{"d_model": 192, "norm": "rmsnorm", "norm_place": "peri", "positions": "rope", "qk_norm": false, "lr_head": 0.00923, "warmup_steps": 327, "schedule": "wsd", "final_lr_fraction": 0.05, "steps": 12824}
MLP neurons of a small language model. Each row is named by its layer, matrix (down: output weights) and neuron, and shows model dimensions 32-159. Each number is 128 + 24 x the weight over its row's rms, rounded and kept within 0 to 255.
After each neuron's rows, "fires before" lists the tokens most often just after its 100 highest values on Wikipedia text that the model never trained on.

L3.down9 [135 166  96 144 120 127 111 122 145 119 140 140  46 119 116 118 123 133 115  93 107 141 144 132 134 157 132  94 128 135 133 145 173 163  88 104 115 125 136 100 140 158 112 170 130 124 144 133 116 123 104 100 132 166 150 133 154  96 142 118 144 162 143 146 150 122 136 112 121 125 108 160 109 119 149 128 130 135 119 149 148 114 176  79 125 151 132 116 133 131 139  97 114 116 163 107 133 168 123 113 116 151 150 146 126 108 153 131 131  76 123 152 163 189 127 145 124 159 152 154 127 132 151 101 120 130 139 101]
fires before: " ", " |", "000"

L4.down1459 [131  67 149 119 144 173  89 122  79 132 101 155 122  88 152 122 132 120 125  91 144 153 102 136 106  91 109 117 157 130 142 128 121 144  97  89 151 145  99 110 130 132  83  87 134  94  85 145  93 178 143 137 158  99 128 143 171 111 108 121 132  75 145 138 120 136 126 136 141  83 136 178 133 134 134 124 131 148 124 120 160 106 139 139 163 109 116 160 138 120 150 142 114 179 122 159 151 111 109 112 140 110  79 146 105 130 155 126  84 126 153 112 127 120 131 157 138 104 101  88 125 120 129  95  95  95 171 112]
fires before: ";", "ro", "ear", " |", "oin", "l"

L7.down757 [145 107 130 127 141 129 168 133  99 144 131 117 143 149 137 129  92 141 155 129 169 140 148 148 141 145 122 125 160 126 115 136 139 118 187  80 136 115 126 144 154 104 156 154 122 117 150 109 148 110 136 164 125 148 191 117 111 110 134 153 147 120 172 106 119 110 132 110 134 115  79  93 140 127 123  90 136 102 128 117 150 154 104 121 126 157 106 103 107 130 110  92 118 155 111 160 165 142 139 102  94 122  56 137 120 116 149 155 115 124  80 158  95 171 118 143 101 131 133  95 201 112 128 110 100 122 135 152]
fires before: "1", "5", "0", "4", "3", "2"

L2.down884 [114 125 132 148 134 117 136 172  69 139 116 133 136 105 104 112 139  98 133  87 118  97 128 154 102 160 166 122 128 166  75 109 110 122  98  78 122 150 131 106  91 115 112 130 113 130 100  78 116 146 111 106 129 100 127 105 149 124 106 130 115 147 118 140 123 122 147 131 125 137  96  94 103  86 125 154 142 150 126 121  94 142 192 130  94  94 151 103 166 131 160 119 126  91 104 100 129 119  95  62 145 147 101 118 161 134  96 126  71 144 118  98 114 122 136 137 129 122 149 138 115 143 123  96  93 147 141 116]
fires before: "ul", "c", "er", "p", "e", "s"

L3.down896 [123 101 118 163 104 121 143 125 131 150 163 144  94 144 139 135 107 102 122 124 100 137 135 100 123 145 134  92 155 134  95 143 130 139 163 148 102 131 108 167 145 117 158 124  95 138 112 127 105 150 167 117  90 144 133 172 129 123 144 160 143  95 122 136 127 152 125 151  88 110  90  96 107 125 159 126 128 118 112 103 141 114  67 144 142 174 125 122 173 141 154 150 128 156  98 128 138 105 164 147 136 167 137  89 109 119 132 168 128 124 104 160 104 117 149 143 127 115 126 154 154 146 109 146 103 127 121 175]
fires before: "4", "9", "2", "0", "5", "6"

L3.down43 [158 144 133 124 114 132 145 166 103 142 114  86 123 115 122 104 141 106 119 107 134 121 129 141 117 118 128 180 120 103 131 105 125 133 110 116 121 136 125  99 157 181 107  87 151 119 128 124 149 136 111  58  95 137 117 103 136 155 151 121 153 137 104 103 100 140 157 131 117 150 152 116 125 147 136 119 164 131 146 178  96 129 179 162 106 148 152 128 109 130 180 103 121 158 115 139 184 162 133 148 103  94  86 156  93 116 121  85 135 139 123 105 111 134 134 120 139 117  95 110 149 131 147 197 126 167 144 163]
fires before: "2", "1", "p", "8", " the", "0"

L2.down658 [138 127 146 128 133 124 156 154 114  88 128 137 126 112 106 111 101 149 154 134 141 167 138 105 109 181 131 136 126 106 147 150 103 103  82 121 146 143  78 115 143 122 122 162 105 110 115 181  97 116 140  90 151 167 101 147 138 113  90 121 132 108 157 159 123 124 108 138 155 131 151 183  90  95 119 150 173 134 156 150 123 104 137 118 115 158 103 102 108  99 157 113 122 113 150 132 147 148 152  99 157 166 117 179 108 131 129 153 127 133 105 171 127 161 162 124  90 152 117  96  74 129 147 130 132 132 107 127]
fires before: " |", "–", "ember", " ", "es", "e"

L3.down1440 [ 61 120 147 135 204 114 141 165 112 140 108 164 111 125 134  82 103 117 104 122  99 137 110 128 129 145 173  96 142 129 173 105 151 152  88 148 157 107 112 125 144 169 138 144 100 127 119 125 157 138 132 117 117 128 111 129  94 116 155 172 105 149 126 139  90 116 124 123 123 122 136 149 121 103 170 123 135 140 152 101 117 134 137 139 133 133 164 148 127  64 145 134 133 130 109 160 111 137 115 144 132 150 193 144 146 178 103 136 143 130  88 125  86  83 116 130 160 151 139 114 155 159  97 112 124 117 134 122]
fires before: "p", "end", "en", "ther", "et"

L4.down378 [165 106 120 113 124 164 113 130  85 124  99 105 128 148 110  88  80 147 119 123 120 118  78 111  74 153 108 158 127 141 102 155 113 107 171 114 149 148 132  87 104  93 104 128 103 119 138 166 118 158 128 139 143 139 117 156 155 107 158  93 148 135 121 106 154 123 125  90 172 157  95 134 138 118 146 112 105 148 107 139 104 116 128 139 151 131 145 111 100  94 119 135 125 168 101 107 179 118 123 158 111 129 140 139 123 140 154 173 133 134 134 126 122 113 117  77 111 113 110 137 137 158 141 140  98 120 176 132]
fires before: " |", ";", "}"

L3.down864 [144 141 124 157 153  79 136 166 131 149 122  82 164 182  94 120 156 134 136  98 178 110 106  95  93 154 143 158 112 144 152 138 142 158 103 113 133  97 146 145 119 113 157  98 155 122 104 145 110  97 146 132 142 128 151  91 143  99 111 133 157 131 109 113 129 142 111  94 174 115 137 154 111 119 119 109 153  87 114 102 124 130 120 138  68 109 132 158 115  71 149 124 144 118 129 121 153 144 142  91 166 112  98 115 128 149 113 116 128 114 133 138  98 112 107  96 111 140 151 140  77 102 129 138 135 137 140 142]
fires before: "ust", "ary", "g", " ", "k", "ly"

L3.down638 [147 124  97 127 124 136 120 120 140 151 134 156 100 119 181 146 115  93 127  96  90 105 104  92 102 161 106 125 116 102 138 118 146 162 152 184 178 128 165 180  90 137 125 123 125  91 109 113 120 144  96 103 173 155 154 134 170 133 144 125  79 169 164 156 106 117 130 143  96 112 128 113  79 171 155 126  65 117  85 141 105 116 124 120 123 151 100  74 145 119 153 109 139 110 150 148 108 128  81 129 120 145 122 121  90 146 138  92 123 152 153 102 102 134 117 113 157 130 129 108 124 123 101 146 142  72 124 127]
fires before: "\n", " /", "4", ":", "0"

L3.down446 [108  95 109 141  97 165 111 117 151 129 134 112 139 113 142 131 102 114 107 131 107 142 151 164 113 142 127 139 113  94 157  88 180 150 139 138 111 151 105 114 132  89 145 123 137 145 114 163  96 140 147 118 142 112 103 157 131 143 123 132 119 131 164 116 149 116 123 101 103 108 150 163  91 126 118 148 122 127 157 117 186 105 123  73 132 136  97 128 138 119 143 131 150 180 129 125 126 117 171 138 144  96 123 128  73 134 149 169 156 148 119 131 132 157 142 157 114 168 112 128  96 130  99 130 132 143 137 124]
fires before: "–", " ", "1"

L4.down251 [153 141 152 156 187 114 130 153 105 140 148  98 100 136 138 138 160 131  86  85 136 131 115 108 166 164 121 142 123 110 142 104 102 104 133 104 156 157 141 132 138 102 122 106 153 106 168 112 107 141 151 175 108 131 114 122 135 141 122 137 153 175 116 126 134 124 118 125 166 133 153 137  84  89 132 130 123 110 139 138  89 178 102 100 131 142 139 105 138  97 154 111 143  64  95 141 129 124 126 107 163 118 129 112 117 100 183 129  85 118 153 105 117 126  91 115 125 110 142 149 131 127 133  99 109 119 109 164]
fires before: " ", " the", " P"

L2.down1072 [131 134 113 171 111 164 177  90  83 129 110 108 119 108 159 128 177 116 132 149 115 137 147 101 130 179 109 156 147 134 159 113 104 127 133 119 136 139 161 134  93 110 128 107  95 102 134  81 105 136 134 153 106 125  82 121 112 130 179  86 136 119 180 153 147 124 138 131 160 151 155  94 114  69 151 142 182  85 137 107 117 151 120  96 133 150 111 125 129 147 164 123 105  97 130 147 119 173 184  75 117  95 126 132 100 103 145  90  89 115 153 121 124  99 157 114 123 127 131 173  72 136 132  93 133 150  92  97]
fires before: " ", "ed", "ic", "ice", "es", " of"

L4.down1246 [121 152 138 108 105 175 105 129 127  77 137 133 128 122 107 109 122 202 147 102 110 104  80 138 120  82 132 132 135 160 125 102 139 105 140 127 140 136 161 140 161 141 100 106 112 127 138 114 175 146 122 121  92 140 124 131  84 116 148 170 130 148 131 147 117 173 155 133 137  95 140  87 116 171 103 145 125  63 141  84 139 158 136  73 116 131 121 148 132 103 162 144 139 166 102 141 133 154 116 164  88  97 187 170 160 127 123 128 113 135  96 114 109 121 138 130 111 159 112 128 138 137 143 117 163 121 130 155]
fires before: " |", ".", ",", ":"

L4.down281 [149 139 119 159 114 108 162 168 133 110 113 145 117 121 120 118 131 162 134  80 101 144 156 151 113 135  96 185 132 117  79 121 131 164 150 133 172 149 193 150 109  79 141  63 152  95 108 101 113 163 132 147 148 151 115 113 134 105 146 133 140 129 118 129 138 144 103 125 116 158 118 154 129 109 115 162 101 141 134 161 124 164 143 150 164 136 117 103 117 126 144 119 176  99 121 119 136 122 101 129 128 105 118 124 113 123  90 110 133 114 151 150 143 128 135 105 124 138 126 132 119 106 146  77  76 116 123 156]
fires before: " ", "a", "or", "os", "7"

L3.down209 [141 117  81 126 128 145 139 161 116  94 145 118 132 123  99 121 100 139 148 125 124  95 127  96 133 177 151 154 138 108 141 107 145 124 132 119 117 126 121 120 145 102 132 132 131 123  74 112 172 109 133  70  99 143  94 119 118 106 146 137 176 141 155 119 140  85 149 119 178 138 110 116 144 111 148 107 146 157 118 158 138 164 108 122 106 133  95 126 153 118 123 138 118 125 153 174 176 125 128 115 128 137 104 118 133 168 131 162 134 117 108 123  76 137  88 160 137 118  79 125 138 161 121 164 150 185 117 114]
fires before: " ", "2", "5", "4", "6", "1"

L4.down1079 [159 134 187 146 135 103 124 129  83 145 173 103 118 129 154 101 140 136 133 105 107  92 170 130 100 115 154 125 151 145 140 128 134 124 109 128 149 135 128 145  78  91 109 107 157  67 136 120 112 161 132 100 116 136 143 130 155 111 141 118 102 181 144 128 134 130 131 111 173 168 149  85 146 129 111 155 151  91 161 154  98 151 178 107 111 108 115 123 129 126 129  99 100  98 136 136 130 121 163  98 148 122 125 136 103 118 113 102 161 124 137 110 132 125  93 132  84 145 127 100 119 126 144 117 137 133 121 148]
fires before: "ce", "c", "p", "ial", "i"

L3.down1278 [ 91  98 167 118 124 108 161 152 173 129 181 137 181  96 103  76 138 108 132 128 132 120 112  94 101 121 155 112 141 135 125 117 116 128 129 133 111 106 157 122 142 127 117 122 118 120 142 124 118 180 120  84 123 121 108 121 121  89 116 134 127 137 162 103  49 141 158 139  81 157 176 112 134 156 130 127 134 164 113 169 104 128 170 110 122 107 172 111 125 139 106  99 142 142 169 186 142 139 100 110 150 103 138 136  85 145 124 100  97 127 124 125 129 160  71  98 139 137 121 141  81 109 127 154 152 110 114 152]
fires before: " ", "1", " |", "0", "3", "=="

L7.down581 [128 112 139 120 125 149  86 145  77  84 122 139 121  76 117 146 108 176 123 161 162 113 117 113 146 133 129  99 140 122 128 105  94 151 129 120 109 117 165 154 110 144 111 110  80 144 116 101  88 127 132  61  76 116 161 100 105 168 114  80 149 100 152  77 177 143 138 127 142 132 120 134 100 130 162 114 131  95 140  92  96 125 121 111 128 150 136  97 111 141 139 114  87 166 116 127 102 128 113 126  77  73 181 132 133 112 131 109 111 147 161 131 127 118 114 147 159 152  99 167 142 121 169 146 106 133 141 180]
fires before: ",", "02", " the", "01", "00", "."

L7.down1350 [113 121 127 142 106 127 130  93 139 123  94 154 117 116 118 112 187 118 129 109 106 116  91  98 142 111 122 116 167 121 123 126 139 131 159 130 148 138 149 127  42 142 126 135 114 135 106 103 131  97 106 111 134 112 125 129 130  79  93 137 128 170 133 146 120 133 160 129 123 100  93 201 137 122 120 123 128 116  96 130 114 122 109 125 124  71  88 128 148 164  42 162  95 107 152 131 142 139 100 161 123 121 149  94 114 134  99 107 141 101 160 110  96 142 141 104  93 122 121 151 150 142  96 155  97 106 127 158]
fires before: " |", "\n", ")", " and", ":"

L3.down1329 [149 183 132 129 114  96 141 164 109 119 106 136 125 122 114 105 205  96 132 101 170 121 144 130 125 126 137 101 113 107 120  98 129 131  94 129 140 128 115 128 181 138 155 159 144 141 175 111 129 140 170  94 118 133 112 118 140 169 125 103 175 117  98 120  99 128 123 118 119 141 121 139 149 139 141 156 176 151 147 175 123 123 162 130 129 121 121 116 127 111 123 129 116 155 143 120 131 139 159 151  87 120  96 128 117 110 111 138 132 146 137 121 140 138 102 145 138 163 110 160  93 100 148 130 159 137 154 165]
fires before: "1", "ut", "2", "p", "e", "8"